{"n_layer": 12, "d_model": 192, "n_head": 3, "n_kv_head": 3, "head_dim": 64, "d_mlp": 768, "vocab_size": 8192, "activation": "relu", "norm": "layernorm", "norm_place": "pre", "norm_eps": 1e-06, "positions": "rope", "rope_base": 10000.0, "rope_fraction": 0.25, "qk_norm": false, "attn_scale": 0.125, "bias": "all", "tie_embeddings": true, "parallel_block": true, "init": "normal", "init_std_qkv": 0.0253, "init_std_o": 0.0, "init_std_up": 0.0253, "init_std_down": 0.0, "optimizer": "adamw", "lr": 0.00109, "beta1": 0.95, "beta2": 0.99, "weight_decay": 0.09, "lr_head": 0.00594, "grad_clip": 0.5, "warmup_steps": 509, "schedule": "cos", "final_lr_fraction": 0.1, "batch_tokens": 8192, "seq_len": 128, "doc_mask": true, "train_tokens": 104000000, "steps": 12696, "dataset": "wikipedia_en"}
MLP neurons of a small language model. Each row is named by its layer, matrix (up: input weights; down: output weights) and neuron, and shows model dimensions 0-191. Each number is 128 + 24 x the weight over its row's rms, rounded and kept within 0 to 255. Numbers have three digits each.
After each neuron's rows, "fires on" lists the tokens most often at its 100 highest values on Wikipedia text that the model never trained on.

L4.up35:120118127165126137150142136132126145113146129119171104118124153117164135177134107119171106125076123115111152095113137150097066140146098124105112112099124100115128162190105138100126119098137101115131147102140131128108120140144115108107103161135121163116176117110115113107137148147152118124108101094142098113123118159125135155157161137145106129111124100135135098074148141141128100209156110152172138131192129070129154129159121133163133105164193107075158139151160141142115134145112122130132113127110097109163135116126108109105124144121120097091141098113163168111167144116122118101
L4.down35:114112103102155113133120125086122141121128090118143158158158144142150111118124099126141092136127155137098113141112055154118172152148119132104119114105100150126126142138092123100124126139110138123105122098104100135148129116149132153154131134114133118137144118154127153123126112103157146153096110098126147137120137123129110089151166125109169119108166129168105139104134144135162076128110124127099112142079150114137137138087153149108097119134094134133097164132102172070075148158117142164217173126115120119140121162121146105169145153141123107138127193137131116166124111067147168145
fires on: " to", ")", " a", ","

L4.up745:112116120186186098120158114128107130103142139053121139115150144138161118115180131105137117084155147097097190122135147151123123134071065104100113184091143138125143162130110131138110114151132130160118117127120110109101109127132109113123143132147150115130131126102122138156136136100116121148117124135141125128136126114138130141175169130162101130136165108110129159146111131161142102162113131174161084154121091134122135129143107084127120113107147091143114160123118117125128129180136121142127125097081143127119179128177145067092108129124133128123113130156105152156156099130071161122
L4.down745:149116108172104127120130110191074082133121149131126130160147167133092162135154160159107160126137130150089124122144126101071125125106119176139179146079156145115093132105085116129118154156109114149108122156126115127117106111157142117160096153120096105179188178090102143112136106127140084119134139162160132120150102164109136116161151096130141112127131119165149173141102102129140107145144113133161139157114145159075118148129099153111126161115124102087153109096117150148138138149106142167090128117117125093130106155109107095147123114136123129133127135115128110130127093153105132115
fires on: "ish", "n", " French", " American", " Japanese", " Canadian"

L5.up671:150119127118169103069108116088118176111141145078123123094127154131099148163142151103094151129121114177119163113100101135162121114098115120145108123136101147095156192175096113140151158150095135121124151131129132121093113101101113105141085157114106165134130143124109128070103151141145106130034101123127117110129100132128123142114150154102116161138105119147127121086121114127125143118166120159150139141164139129148154136127151131129095138164190125145126156133143141159153096107169139126135126108103110154145098105111139123152131117153129141111124160123117118177102094172111120120
L5.down671:095139168111110132111131133128150155118141097140121165132151129098166144124132127106120129145089059078126122147116098078077147099092155102139131127132120103150084109163121117145103107118095129156142163133154126133083131124097126121159106114131146140090184137116116152146141139127130156126111140160112113162139110155139129138166107152119113132080138143161132178102156132144126115141143172172128101111101100141149113118144104143101147142125132126113182127169113077143138116137089093126098139112151140124142120114141145121119103141109146165092128151131150148139104118134197083195
fires on: "s", ".", "a", "cre", "su"

L5.up584:112084115153147145144125128084097130114121143097133100160113122122118127132170167119101112139134137074134146077132124131114103142152129135135086142078133124125113124160097131139120146125144116111104145127169069119094104094112105137115074128122107127121135072141152162168117120101133110131136136137171136124117153121133112150156117131159158175129137090140153091099104117109134135177113135163178095131133106120107133165163119136185138117107148112103132160132140098116141099161118151131113138163094152135102149160127110157106119149080157128136122103179178132104180098153164119132
L5.down584:089130171139149137141103129127137124159102090151115133108161157106156156098133163115108155080067145126132104120127139092115110133120150121120121136182167135152127138120122158129119109108149149138159143124094159159116155172101115138114151134121131122129143148179109096123130165126118167149115123138148139126109125129111083124109128113150116116154120146081146139146124169164147096126101168141109130101164098111160089141114100115120128105103117156141159100152099133149182155093161111104122137093139146063077102135152126109139098125113121094114160114109086126164064140114119166124
fires on: "al", "er", "il", "e", "om"

L5.up128:146135148145124099110106122114137143100134131128095118109135137142102127173137154082131093138098172104119139118168082104177126108121164097171112114096095116117097129107113095126124156114136129109121135106145133156118139083125145116128129114143151161116148139112131160148130098082148141159143161101129084076134151143152143142134190134144141161123135144109100150122104131100175176129133129169133096146141127137078171132146123159137115131091134112153124167150138149112116149151133120117160101148140148131122081068143133101068099119164142118101128143089113174098132088112156154112
L5.down128:110146096127110115147164151135127172119111123154115111113108101143121140087167097130127134148112132116132125116126128148133164106171106073119121127137119143130093125110132118141080176128123102084126150125126154102157138123113139114132165165107126152125162132068078137100120107127138161121121141150159099155113145138128132132136153148136118178082082153123133053132089132160136114131154129099142112122135186152107189136164128103189109125156137152080094120144163118112085105106109147109132151140155137099145111128151147153122129127078130120115123088093134173134135106132130147148
fires on: "r", " Ch"

L4.up239:113130140177117147135136102113119145106097109138137128116184175102132140132161133121142128120091145133099118120102108185148092151132139137094086104123119097117102100131081150107118120134167120122146125124141129115114113154131142127105107112112110123114156125081122126097115102088147142154113113124135125114094136153112120149101165141144131125121137103158147092102138142127132081137118098129144124145183122062142151122174085145168108128112128137091138128150160243138129108180141091105142107126112107110177139148125143103148148130114124122091174146133137139115178116140133136135
L4.down239:103142090137115120179138147135122122094137097120142106106135113162154109116143102126174093158104129145157117158110108116133143158124147140082076133173093070117133163118114177109117147131106156110100160133116136178110165124098118119135135141110148110132139149118116158140157100110103165151113117150132187113143095120095149127156090148087137110121129095115141095123104150109108095126078109122088170127078107098108122170125087155133141076121122121195132142138104127120161140150151148147132158146110106103137127159105107166119129139138131117162147100143132112127125135120169146130
fires on: ",", ":", " to", "-"

L5.up180:156139133133122124146167083147161149130203096079132098145139141100111135128174135112123126106145138129122189079129129144155129121142099127125129153111131103097100134120116143125130117115119115157066135130154164115121139141147132152117080128133125163131118149139145096145095145082146160119104126126139100164160190133125168155143164119151078162157116076131140086148128089144131093131116123159125150114126118151093156137128060137166052119116139103119165128129133165106114106146128111124137119105129122118127095122142130135123124130140156127102115100137170126135122167150092138122
L5.down180:131156140147132092105114107102125139133143119100153084138179122094107126113127133149133134121135155153151124107135144110115132125150142124147174128108140150109116091144118118141113119084141118156134137137142127114135160148094090119112097137124132131101135142139104111121141110132101077103092138126148130190113156158093179091158131131128123146082127156158096132159099177064092147135145132134065152135165094141107133091156157164122122093126142139127139069126122144127145135156107161111066161132139082164141148150164105110100125108113119146095162107076155132160131122141139108104
fires on: "t", "m", "n", " not"

L4.up562:132138150184109070153143143133118151156109122118136116160152146131113158149173142099112126123119162143112119131125146126141082155096125128143096134133117112123103136141113143090115101143152108088143101135183148125098114137163094148083104144125126137138151099065145134110106115087129121136104121120130117131057138161116107126123133114125126126151119123117126097101128181150140102183130108157129126163206151080139101128153080165121093085162112128130150167129149168143106154124139117105129135115109141125110155124128113086113113125161114065110147128140123136132150138182123123137
L4.down562:124108106144100121172145127139158062106177124099174128126164185139141111123155149167181131132072116136142145109118125144095131135165136120122085172064122142129132173104136158103117096125116114135103166125097117141120154125145124102158112117095106132128148112137122172123119129097109148165126140105091168120170115123170171130142138120095133094101127095169139149125131127131143094112090119152091122090084118126122119149114115135121126113103144137131138126149084146116144137152151128147139138154103132046151094122118130143116170110134127135138115114120143135102121096125152173150
fires on: ",", ":", " (", ";"

L7.up368:109108140107121088156119105085147155133173093143137119166148158090102123175146144121101103072109188107110141112108101124141085111147140123125082118092105145126170136110107169133111129100147107177127134131113130124123124067111168132121115158114094158137116131118178153115100116113113152174106132108172089092136147115156182121134129105181131101136139121094135122142123126143120149112149122162176133122140112097118162148121109131166101145083123147106145128108173107122132115146136112092152092145147156118136126137108114115119134117141123095103145091148169143135167121141138155129
L7.down368:187123139133106151097150081158124174113132124123101107081176156118103142111165147108159149113125165143096129113104112122141115128177127120166124155186144110146141135136110107154124128080135163139145126049130100121113118150127128183125146106104140124092141135076109130136125154119084120134147135102173103127154120097107151136095140113113127144106112093111107102116159154147099142128107152089175168131147144145147147126127143120132091122106158093123117152134147119135133144153135125094141131084143153086122114075125119121126194132114138101122121079111143113143160140112148128128
fires on: "m", "f", "r", "h", "l", "b"

L3.up655:137150139163129115119128151135119141149139135080091109141098104115064125138100145095128119174086122119180148123107147109123137094143142109089102145126120127115126145129135141141142120107082130084072102104151161115099112152116084133134155098141148135130138124126167141137141118107082182119089189102139111125159144118132110121128179136136112156133125127176119099117121122089132155150106116111113094134163151160093133121133120130118086134175147145142176101133138183132114128113159101121125158099135147147088115105154144146126156198158145117144127102132145127102113170146101115112
L3.down655:141149131150132139113108099099106140114125106144172134153171149167132116139121121108140118159145120132086169105149148107151123101134134119136127134119102142088094083141144121138126150113127115147095119123164109132111109189110094118183072126136129135126123174156121139101113138128118106083086101123168143133111168137123183116136130072144144152114123145189119125182101149095163122109147114205131145112134082104099123117126112167097148134117129152107116106126137127138133078130110127143079116134145112125139131176134092118133145102128125103115171086101151153158112133115122109111
fires on: "t", "pi"

L4.up651:145128144166107143129118102115100161086126097147093130098072157086132108118089143120096117123151127131124112088170133162185105189146165129138106099132109113103101128154126158154106118113154126125166102115176127153141125168146114093109087159107141172155162143137094091128102140134167121122082151157139144124117149151129151122133122136143082113135122131179158128128129151139133095118102123129127108147136132145117141131151113108209128118114142159130114139134157118114142115145139050147123137129132146149170092133110114109126103129131110157136133083110178091110145134142131118134
L4.down651:082153072110117107163171140114099127131124144143120049142164098119136117103169080163129122115104167126137159137073113109112122111097146176113116167170090153098135142143140155142129120120158137143088173127148133125155148135132121102097144121092148119151177137116116140096152145101132118151114092116109130106124113149049163158157109124169115116112108111131129145096085113119097117103112076108095118162142109126135145109152130110127121103110127115134142151101111142129123128162140153150142165118134151114183137151133108151139117101126143144182117145126154129123126129140103134122
fires on: ","

L3.up90:119144139130111133114145082112143118149146145113111164118118140136057116103170106107150145134094162107135165143129112139160101108115141096099130147111132135151131118156155152105158107133120129162087095092140130083118127118131123126103135116093149099117132124117115103120155174112157166157144130097175146123099091118145138146111142130116106158140177093129147135131162116136161102138149132160138092146122157096152108170110138168101049131159125135189151137150117146139114080126138141122132140161110161124136121100119149088140117192141119114152126155166083129083140142106145108138
L3.down90:184148130153133114116136141149104116133103119123168117147114094138137121131133112142069138080125141109110132102138153136122142140142123152153117135155090170175103124115148109123114124137147142127099156099142110099098160140160104169178126085098130136071137158158109129185137125134085132129145106150099160136112142147127132117095152122106140133160095131141130136157094116109114135113124195148072148137119164099136080137118187148131073116100096124098125104155103125104141148148129135103124148139130115151122149146146135124080160141159091137104153142108104115150100151134099091172
fires on: "et", " Ber", "t", " Plan", "let", " train"

L5.up6:113108126109126109153091108078136169115174112086102110177134139099111155121134153126075100127143125123158165134135104136164127135138140135148126146101100147107121181151078120132135142152092111150065161091132134092105125107136115131141086134119101124129209139128116135163085136125170115142086102104105106138169139157127150110133134127170120159185106101112142119075120114145140123136132116149157080133151112133103156125118149116118094097129130148128115112138147116126130112130141131097122134141070164144123116123098123161104137114152166089144103144155163138124114116159119104133
L5.down6:120096136173164133117121125087079081129104179122123104178136089128150123100085143154121179151162122124145119122187121080083136149125117125135134165117152120133091135087103074113106100145120126126145124144115136162130121121094118111128143149155082106123141144124134142129114117118148070118144110174108152127172135127145131140126152148124117086113172081179130125162119127163159092140147120117164121181101138131095104146147100129140176079127138094120142110153140121159106104140127158126113122112140143123135102087147127132122083091109115147120127126125146142144149113155136148117
fires on: "s", ".", "y", "er", "r"

L3.up680:145130140114143143125142075103107139110162142105091125128124158140088164124197106109102125130146108119145130107159120117176098112086119136088117117126132105131156098141112149132110159136135121148068112088109117135098125129133066148118156093135138101140164138138141107115098128115145180147109177088144109110082155122153141107109117094126101130113094107148154112122127139120161108127123130125138103117118163174144144145097106149137089131155098064150186125125184117126111124151116121143092116147145182130120117154128151092111151133097154125122128142127155145111129152149110185135
L3.down680:125127087145116122107117125098105129101134103101099108114113135086157157138107123108108117111112173146101151105131165104129103098114133140133094092138118152137095115149134127118116157127167166160166120099132131126114158165126120108146129155103135129099108164130099137109132137156079084127122081146158158134128119097102186091110153106121121156081130135128117124131105196082115131173139169197113143094175149100142118120121145138108151127125143127115109100151116151165107130163123133159087124138155102135089165143128131105077100128146108147147132150115169153163117125138106109147
fires on: "t", " Sch", "er", "tz", "n"

L3.up747:135098156145138107136126130147162151110108134102154097112128116092122078151129144107094102150121161092148135145153078147170144117157122120144144102141141155129126199148112140156128129110156121119131061082170118123106158155129144142108077117129112110129134057116154157087141125106107165110114120112134111173137161135171107127126134124098102122132105157113136144100093097125130142131119123152131138127126120105111149148123083105113104125159159130122167131130114116112138119167182130101170116124132097142103104096163103139117154141135168134133122099131205104097114112131151161127
L3.down747:127153138140130163131142102129121109118120136108151137115127097086139127125114145113132125128100145153127138159100123075114139086067147113109144170116131146139123091162117107115150163120157111110117121106131139137104144133114145158125153135128139160109122167104110112111174117124079117147132099185147109152130138118147143158164169133172119134064108152143118146111113122103104108160164211128138118133089144117131139146146133158116158142115129149132122107116125145151134142101159138184096143117139120100100103144122118097116139112112073101069134119100160140112071163130107068162
fires on: "t", "st", "h", "m", "it", "g"

L4.up762:156128142159107099132138094109097176080117111138095136082071133081141128154120137124087118112138119122110104102178110155166117159134135133139097110125103125127092106160086149121124140112154115141148124122173128170129126179147118108103110170118136183167153134150104118130111127114149129141103152138135148091152141166128119149134124116136099124110104124174126139107138151125133090118114136120137108155165105147129151123140109121188123099129148150146109176134177145136135104120121058161128141108118150141161121134097096120126099147142124162147144106097185090146130141180124118107
L4.down762:073169082119108109161166152123104121136131134144123052131159099130156103104164076162132121111101161118122150129072129106118132109116124179099106157164087144111151153136140137159130108118155138140109156122151136148157153144136112099103134125110170128146188131118116147099126146101140111138117089115112147106119134151044168152164113137165126142119115117136125153102072105110101105119116077105099120150128120118137140099160144121119107114116139133143143135116109143112130118180136157149126160121142143110176137137126112140146119092097135131182114131120156115117113132128107147109
fires on: ",", "\","

L4.up155:108129143163137129146149127123124153122095130103145138122117137153117091112148100089098099134121182104101156129177091125185111114119102116123166137123137121140130139144139222153114110124121090157122096074155112138098130127112114134122103134120139141137124108100163138116110110079109173126110125101161107152112174117143142135147135122098057131121125124140149110121113112121152128142129151152135107096145142127138141150139090112141089129166127103120144135134127147146135046156183135150102159133126150115115133129151152107126137138134130138161108088130185160099140183111112094143
L4.down155:143122108130095138137118085100085139144129093120139130120162137118124162095118159132140102135123137166122165095084143104117121113131129117159117134137095155093122112126126111154135170101150149114103124141135145112126174176094119146156142128088157114089113122188128150124151149140080102140113108111133112162156157117118175083135146099118094151094128145121127135161119134083105156111120110173110150130120139104098094125127150166096139131129115160152146126165131157091088127138162159154107143134174134138084113165118110124093142115162081124117165069097139117138080148126117098120
fires on: "t", "et"

L9.up434:146127093136138123146131145101136113076096141119104116107172119123110145123109140128091078051104122150131132082118142145170140112140123160169102100126117119118127124155126119120124127091120106149154126108190125079104109086123135118108140100122135155148153112104148108106119115136106130117116134124132084160093111181118106162152126111121114135118144127166126117108122139156154082127116113137167121148118123122134101138162131117158131112137105112155112149104167183179164131127157125151107107100107145159168171131173095100181105108146128147126147168100134154134148126155103159081
L9.down434:109159134134138117138124148093109081160104102118150130076168117158093142105115095132128122118134171112109133164113161149128147198110102244098122134130105130144107118150111119115135101144114098093128138130136143125108132128161076134060145116149128131142132126135118148130155112097109132161148137148132133118086145153066093106195133109157157120131127093114113093104107119091097152149122090109138154139102149092123131137143148124136130135110116130164143149130141094126151127107135149177127127093148109132129150118104128094155149119127131124126159139127119120153162127128163124146
fires on: ".", ",", ":", ";", " the"

L5.up719:125099148155125153122111139096072130111135120128119101116106150139101138131169146118132134153169171097151124114120102107112112115116141135162105140099121087115121112139127163123091134104169121137137103107137107129106093077116103110088055084125121133136100115111132170145114139151158162178127142144137130086101165132140081134151144070185147139109143105154130105093140143114148138121118133134148099136134128139116183175167132123173130116099134115102127139145124129095112100112152122130116144147120116131111136153154142120142126167136174146115153107165150120094159104147197166120
L5.down719:119117101115127116126130075137171125120085073139133129097135125109166132144143154098108145104123130167117126071152117125166147127159136122103112155134166154187132147101138141109088128100141130177165159106111146135072165166147147173148178109132101118084194127128130125058150133134122156154113111139136130121104108109099116130115131143123070139152142126130119096158130105136114124067123149125110155130156127117112119132121140133123097116127121141129113107137152125117147159140131152083135146119157105083099093107160144157138167104114140112108161139098099102152142124124117156135
fires on: "e", "y", "al", "d", "i", "a"

L3.up363:154129094187099141111097115069166159110097187125085111142170151097142112156149122115112122133141138166106128104133133147152117127072087138152128144116116146140107126143134135108108135110130121125092146122131115098095082129130154132109088100154145146142173104144166144131072142086140137176111185128183095135128152143109141133158151151107116142097157111152139117079121137118155137164138092129138065091164153124125143127162083148108129117116118087131122133135167146119137128156136097123125127119131162140153111104123150149121108155115126138132112135106135119184117105111133126144
L3.down363:151100143106096092155094121163081108162129124125122156149139155146120174086133145161123127089139104113122142154151126145116127115124109148142159135093078149122125150102179110121132136171119140093113135107152129119121120076137111121162090166119125115156125128119138134129141103149136094102137144128111128122151119141108151129165135093171069160121145116167124142184144137144130067116133075108102112111120125136087159129115106148086107172123158134156097116154124128116163156170107115138126122104110134143142148162170110098151135136164142121158143133193096116124123084098116136147
fires on: " on", " by", " at", " for"

L9.up466:149154109154143106106143140143145138101133171088112108125136108086131139108067156135115113107099132141122191125114154143124123120083106135151115154098110127119147173169122118105093139124100126106106100085171124111140182118135200117142134131130115135122117127133111098122134127140130106105098123090120114120147146160104112138163142107157141118106149119172098077124140109126157103147158120132121079147152116082127132173156120111123138122091106136108101138122099138085157141142187134134141181118134134123182153053117121135120105129160124138117141126123156180118118127126092132114
L9.down466:137162124110081131099132110139095107145101144121126152115137116156099131128141098147141129143132162121105143148151142106145129202135148246123098128142110141137140137140136137129116134105111140107165157133123151128133151139111051173140116115142118118132098129131109138127143098137091139147120171161153149108110127141024112097142130092149120099112113140109120132159121162110078088123124169109144134120119149148111128141137119128144155134138156139131117130087111135109167124113137132149118131094142100103120134085144151115119124113115148096169123141135101091099130131101125137171
fires on: ",", "ta", ";", "no", "o", "to"

L4.up641:129137117131119107137087138140133165066145073126148140123150122141121124123155160108125108120112157053131154142136114115130135137087108136139151122113131124115108104160117118135104146155099108147098147104113110140097143103111114121136062123127095168118137121102181160168095122131160141174138153093127104114167136130105216127137120115143133103105110152114122160131130112142137147109145139150152104110138122119117164139135116134114097134141114145125102160141140186087092074158112100085141114147143125136158125070125152069154121122179158122091125122110121129117134105127128133151
L4.down641:105130149115149140127136163122158143082137142144132182090131108141137119118131086132126119094120130159141118115083111163139158136116091109141144129144107154128113147096128146165134172052137109108136149103104179092128129124115121166122153142085102146125127114098114135145131098120106150153110134143098116140119133089098149076123124089111080169094107096090139096116104133189126168124148168102110146115181118125157169139115130114150101123116139133114164152158128097153095121113108154117140130116156168123125136147110125127160120138115152139111139124131147154146100148128129090205
fires on: "r", " Jimmy"

L3.up83:154121119138150134148077146155148164100151112120102130103182127116097142143133157108126128133132172091129107138172125120187125101140108127154120101127118134104092156141114144146129159130133124111130143078133094079148072132164133125126076120127154127128151141125116134119067143089133119134099132087148055153136119093106189133122129098131134111091122094107123133118109149110119127114126130149134103144168126151127143105158109160142127143165093120119114149087163167129147094154129128135125157116137162138157121097195127105143122094128133140095126137111141157105128144131192160122
L3.down83:102169107115106163163131158148131142141141104125158118143137091091120133134140139115071111122114126110171080147125139126139131102160113106043108147161132112117125132115148141116119159127117133101151140105105112167179095117136091124173166127128150150141112116130129116131142106089137133138149111156074145166165113111118128090114118121155149112081111129099129102098101176165080076113126155090138162126166123130109168131100103106121167116166145143137150147147155109136123119127091133124144136076127097113147150115121127151142148142081144109099144103099128132158143144157119135162
fires on: "r", " man", "g", " mag", " Mag", "ag"

L3.up86:129125137118170124122138107119091141117131111068114117149184151104149093126126118121141131153124140146147101122130117167162088152071091124142130119138110123107099134164107117144110122147135096134133071146131141110134122148126146147155120151161132094141122086117141091149122163163115137170113152112112096122145160161156197133153112153145088175117105125148111120115156173125146085105128058112114123153132081122130127147110095114123080116142137146117174174125173146104130155138147122094165127124112099143116123132146122115116142154144135130131131089145143170115158134163125161084
L3.down86:126091114126099131166122135137119000141112130116130139104128088149087150090159132159118116147131150097121106136150128063119151153106152255150115118139107110104155140106111116158126128156124104148130160121131109130120121127133108136107144137117168111148140132125103133107119142128137143122211148085154127116116121095183105149158105137137130116137137123115120114118157106112120142117146097132141108128142141115157137149170128146134168143142103118152136116122112137127120129136100132147122137149129123130157119111129099114127120124134134117135151100116130142159138129148127123103
fires on: " which", " The", "the", " that", " This"

L3.up739:155081110106155127115154132114120141133144138114101138138193179125133092165118148127128103114121163143118095106146140140122112086148117129136118137122159118108123156127121110096121123150127151142092073112148158091119138156148164151136094145167111120146133082129144091133135154105136187108114106139143095111139130130120191150135151155100116132106134134157109117082159135138107144127079082162157121112132091145129109105176101130116086106158125142133138166135103167106162138146136144131155101117107123112164091120098093127130163134143122130130081142164110125155190082122133134095
L3.down739:130153149153091134139115134126132040110144098127140141075095105121106168116154114110113120137100141125130127114144139079158133120150187241147085109104072113112161134129125138111131148129161116138118150133100137149136115151110104129129128120108150130146112124124117153117143127126129132138170149089142121123117135108150108134133107154137126128133112161126133096093108150103130126127166092151125100122179172123133165111155150134172153149119144171144145146117137147107112128130091117155103144107147136148129142143068111085115145125136127089083156109127116102135124127175138087124
fires on: " the", "the", " The", " of", "The", "cade"

L4.up382:084104128168115099124116104125111158105132114146149123133143190110157139134182163123131115130110139131119138119150133183145101174127146128093042120119153112103126127125110140103105115132140125124124129127137116136113109144158124121124120167144172105191200117056070128146124113093166127145093157118118123109116146169113133121140159132132112101153106109143109116100113139108149105137114130131135110128153123058134161114159118129154109118108160134059127132148129169148141104136107102075158142129125110114161111148130112110145133157145132119132145100123170134132154127121125123132
L4.down382:146122092130147133143137134129098143089134116151151142158123106134134112097151098135158127171138144134160108113105063079136150139105178114129109136175106105107114151114107124146138111146142119133085139121087172150090133141114163102176146143076124121146137143136113181112116122107138148120116116113088127153143097115106119145134112151122106120127129083130159141133133149133133134111062087119072155128099146109104122137132066146102117104140085111141100149112075177154142148158155148150141153125114149131166116159120114146131141104126128158155149097187137172136128149112127138104
fires on: ",", " of", ":", "-"

L4.up425:203145090138104140108121113096129138076140186121079113134109147098098082122141153126142112143150132138161112102111122142142107076102105132125149131141096194158112166100142151129176099153125153147131102123140130102165108081130121092130132115145091154102135117156141126141131145101105114131133156120140125157134138159148196126125130166135116134125156104136137179133128089140127126129114094146133121129128173119106120116138114133136147108122133093173131120084147169100127118150163115096176157130111093146151129084135118153108134113091150140156100149112138105157138097119084127128
L4.down425:117145129144113118144131103161162069134137076116120106104161149098150093060120116178141139092117145132119134119103099160138095134157135202091162130121141122114142132148124136124114131168131115098121109094154103135117111171113129159138110135118186133138109105124128066143140084131116090112130128177134113110157184135131152131143142150134116124116106164126090118111158155141143108116110129104083091138152140114144174169143151132134135161158147159126116136113141135111114159195100139121076085113102137127103137115108113137125157115150138131089110109124139111118145123154107139137
fires on: " by", " for", " in", " of", " a"

L5.up105:129122134138145113138123081138087186094133105102094122117127169124111118100164144076118088127113158096132160147161146167148130134125128090205105137119110094115160140150128118156145092136081143150110149134112162134091105104123148113122118130133139149147142123084101156116077121138132155157091116101114141114133148122152176159135154127119114143108154148117142143140132143131121132121142131120142119135163112126102177102135131099123137141161130104141184175141105148130151091096110102089181132143141126137128123079148123084119099128199141115085132119111143122146113116159088127126
L5.down105:091127165141193129147106141111117139123117094150089162108142109176132100107098082096117145136126112121138105138129147170102170125106128075128139143157135100092124155136123124141088115111139140150101124128124147099130146114103124108103192086150132181133097121109150125113084102089126098148110119102142176151137116115158113094145115137136156161103089144103134107145160107180151158092102095119102160100120084112123153129126145129121112140144143135141133149147138094183113115090155118109172129110141176126121127134162121141111104126133150142179148136125135116126175126121099120112
fires on: "r", "w", "j", "tr", "v"

L4.up531:118133108111140084127126118119082127132097088122114115162159141151136100152151092120151130138123121177077147122113159137175115131158091129122173117148120116115092101162122112146154098097150092117094125139138131134051120092126152138131071145141109141140147074102167098095112111093128168140117165103155108121124166149160166129103103145110129128142114108131082148113108163115123121107124103127120148100126112112108161118154079158155123116145157120099130164149151183115114115178129129127150126147110127143129142149116128118145145118144102130126127142160121134177148113119166188109
L4.down531:134103168150110140122107134128131036123134144111109136106111090144110145098150162155083133105122142112112128157130130111126125170142140255155100122093129130111139145136116114136153127152127091142134167140131132106145133138110117136098151119122159131160140120116099139116120149143124118124216129107139111116135105126152097125180155146152135136123136170134144092092122116093123143126135096137138130132166148113167113131165133157144157135119113116103139107100141139131109140119129105122119129145112124115137142134116105096113156107128133109115129099105117126132134120126098118110
fires on: " the", ":", " The"

L4.up331:133091143173121112134150145114085123137154146117158133118184168134136091179183141123136138121148135082061150104119109140108149088125087120119148142113129135138136136137043131131116071130110097150090170151126106115113154119121103125079149159120129139123166135127169156120117147130129156159134107124154134129166102129139126124155193096096118085129155132123152106132119103149159140188116121136163085141106111125121140109126108112130144135129131095074125127127155127118123128146139108136133131097100116115125126127161156115111104110146146113130143154096127110172150077131126160121
L4.down331:167150155132131140100104142140149072124079135118118150154119195108130216158145093151132120120132165124148141128143106125114099127095126118113164143141107146114084136147156139101140129126122128120115081090142111168171131126148146092162117118100116103186125160144091119121133136128149115158152154138118097101136142156125120128171123109145094121114087139128131167126097124127118087130117103147143151136113139129132114140063127164101086160121149114103118129097113094183129147159088142134132146130101151133149115099081091112118086124155146146128152131155112142138110095137129148145
fires on: " a", "9", " American", " Japanese"

L4.up561:155121073128142101138148096120080125125115139118086103173165122077129103140122098121101103115114136164091116123136147145178129118142087130141134134108126110133084145170124106127139090121123117136132069091141114148084094103118146122152104128134111161135157079139156114117134181132114120167130137102121099085153174184154159173111113139152125171111118109180136103125140135117126116106127098138102152109105113128129147139138094123111117101144137130129119195119114154103092119143120119107165102131112163146149137176135122141114152151144136123160141123164145122131142124091126185106
L4.down561:135106126159091148148123137127132007119127132112115135105110093133086167079150136166127108119108141105116133131132128086127135156124146255141105117108110113120146143131125119155138122146128123150116144134141128122122132131125109123118149138098170135163132139129094127127132137139153140128217130083160126133125122109179094123165128144147124111123124142119138107108128130109114150141134078141145129122144144110168124118159131119144152149135107105149132117106113123135109129124118123117109120140127140138149118130127095106124143141146135117100151113111121125144138125149106108114
fires on: " The", " an", " An", " the"

L3.up4:154130128118134057123129129127119201085156117085152088116138162122130119150147103113090115087121149098141153130097097132117142102088135131143124120112108132112128150158050126108156126109120130141131118123125112151085132115127169108140120122104136159144132120141164121113132109125126164129076133107149119134135128118156155133118142127163135129148100117132156116098084091111117168181136146145135128133172143150112146123123123129153084142136165141124157124120148128134092133169154139081092092152119150131123130093139142067088157120153157096110160166156166145164102114166134106155
L3.down4:079122133099111163106163129141123146084096118150109110167116134113149111110154161163103095123121126129154100119112152115146114114138148151105106153151124159102116137100156116105102176094134160133139082119136118136174119119144127130161149133082117160155117140113102136139170148125099094115146117144151139155130098088139150100084151122142139131128100132110133064120146139160144177119150143178142127118128109095142120073037129140135085145112135117148141140135134102129113150077150127114111107145182168131126141127129117119068143174089132142138127121142130146104155140135146111142
fires on: "s", "r", "n", "t", "l"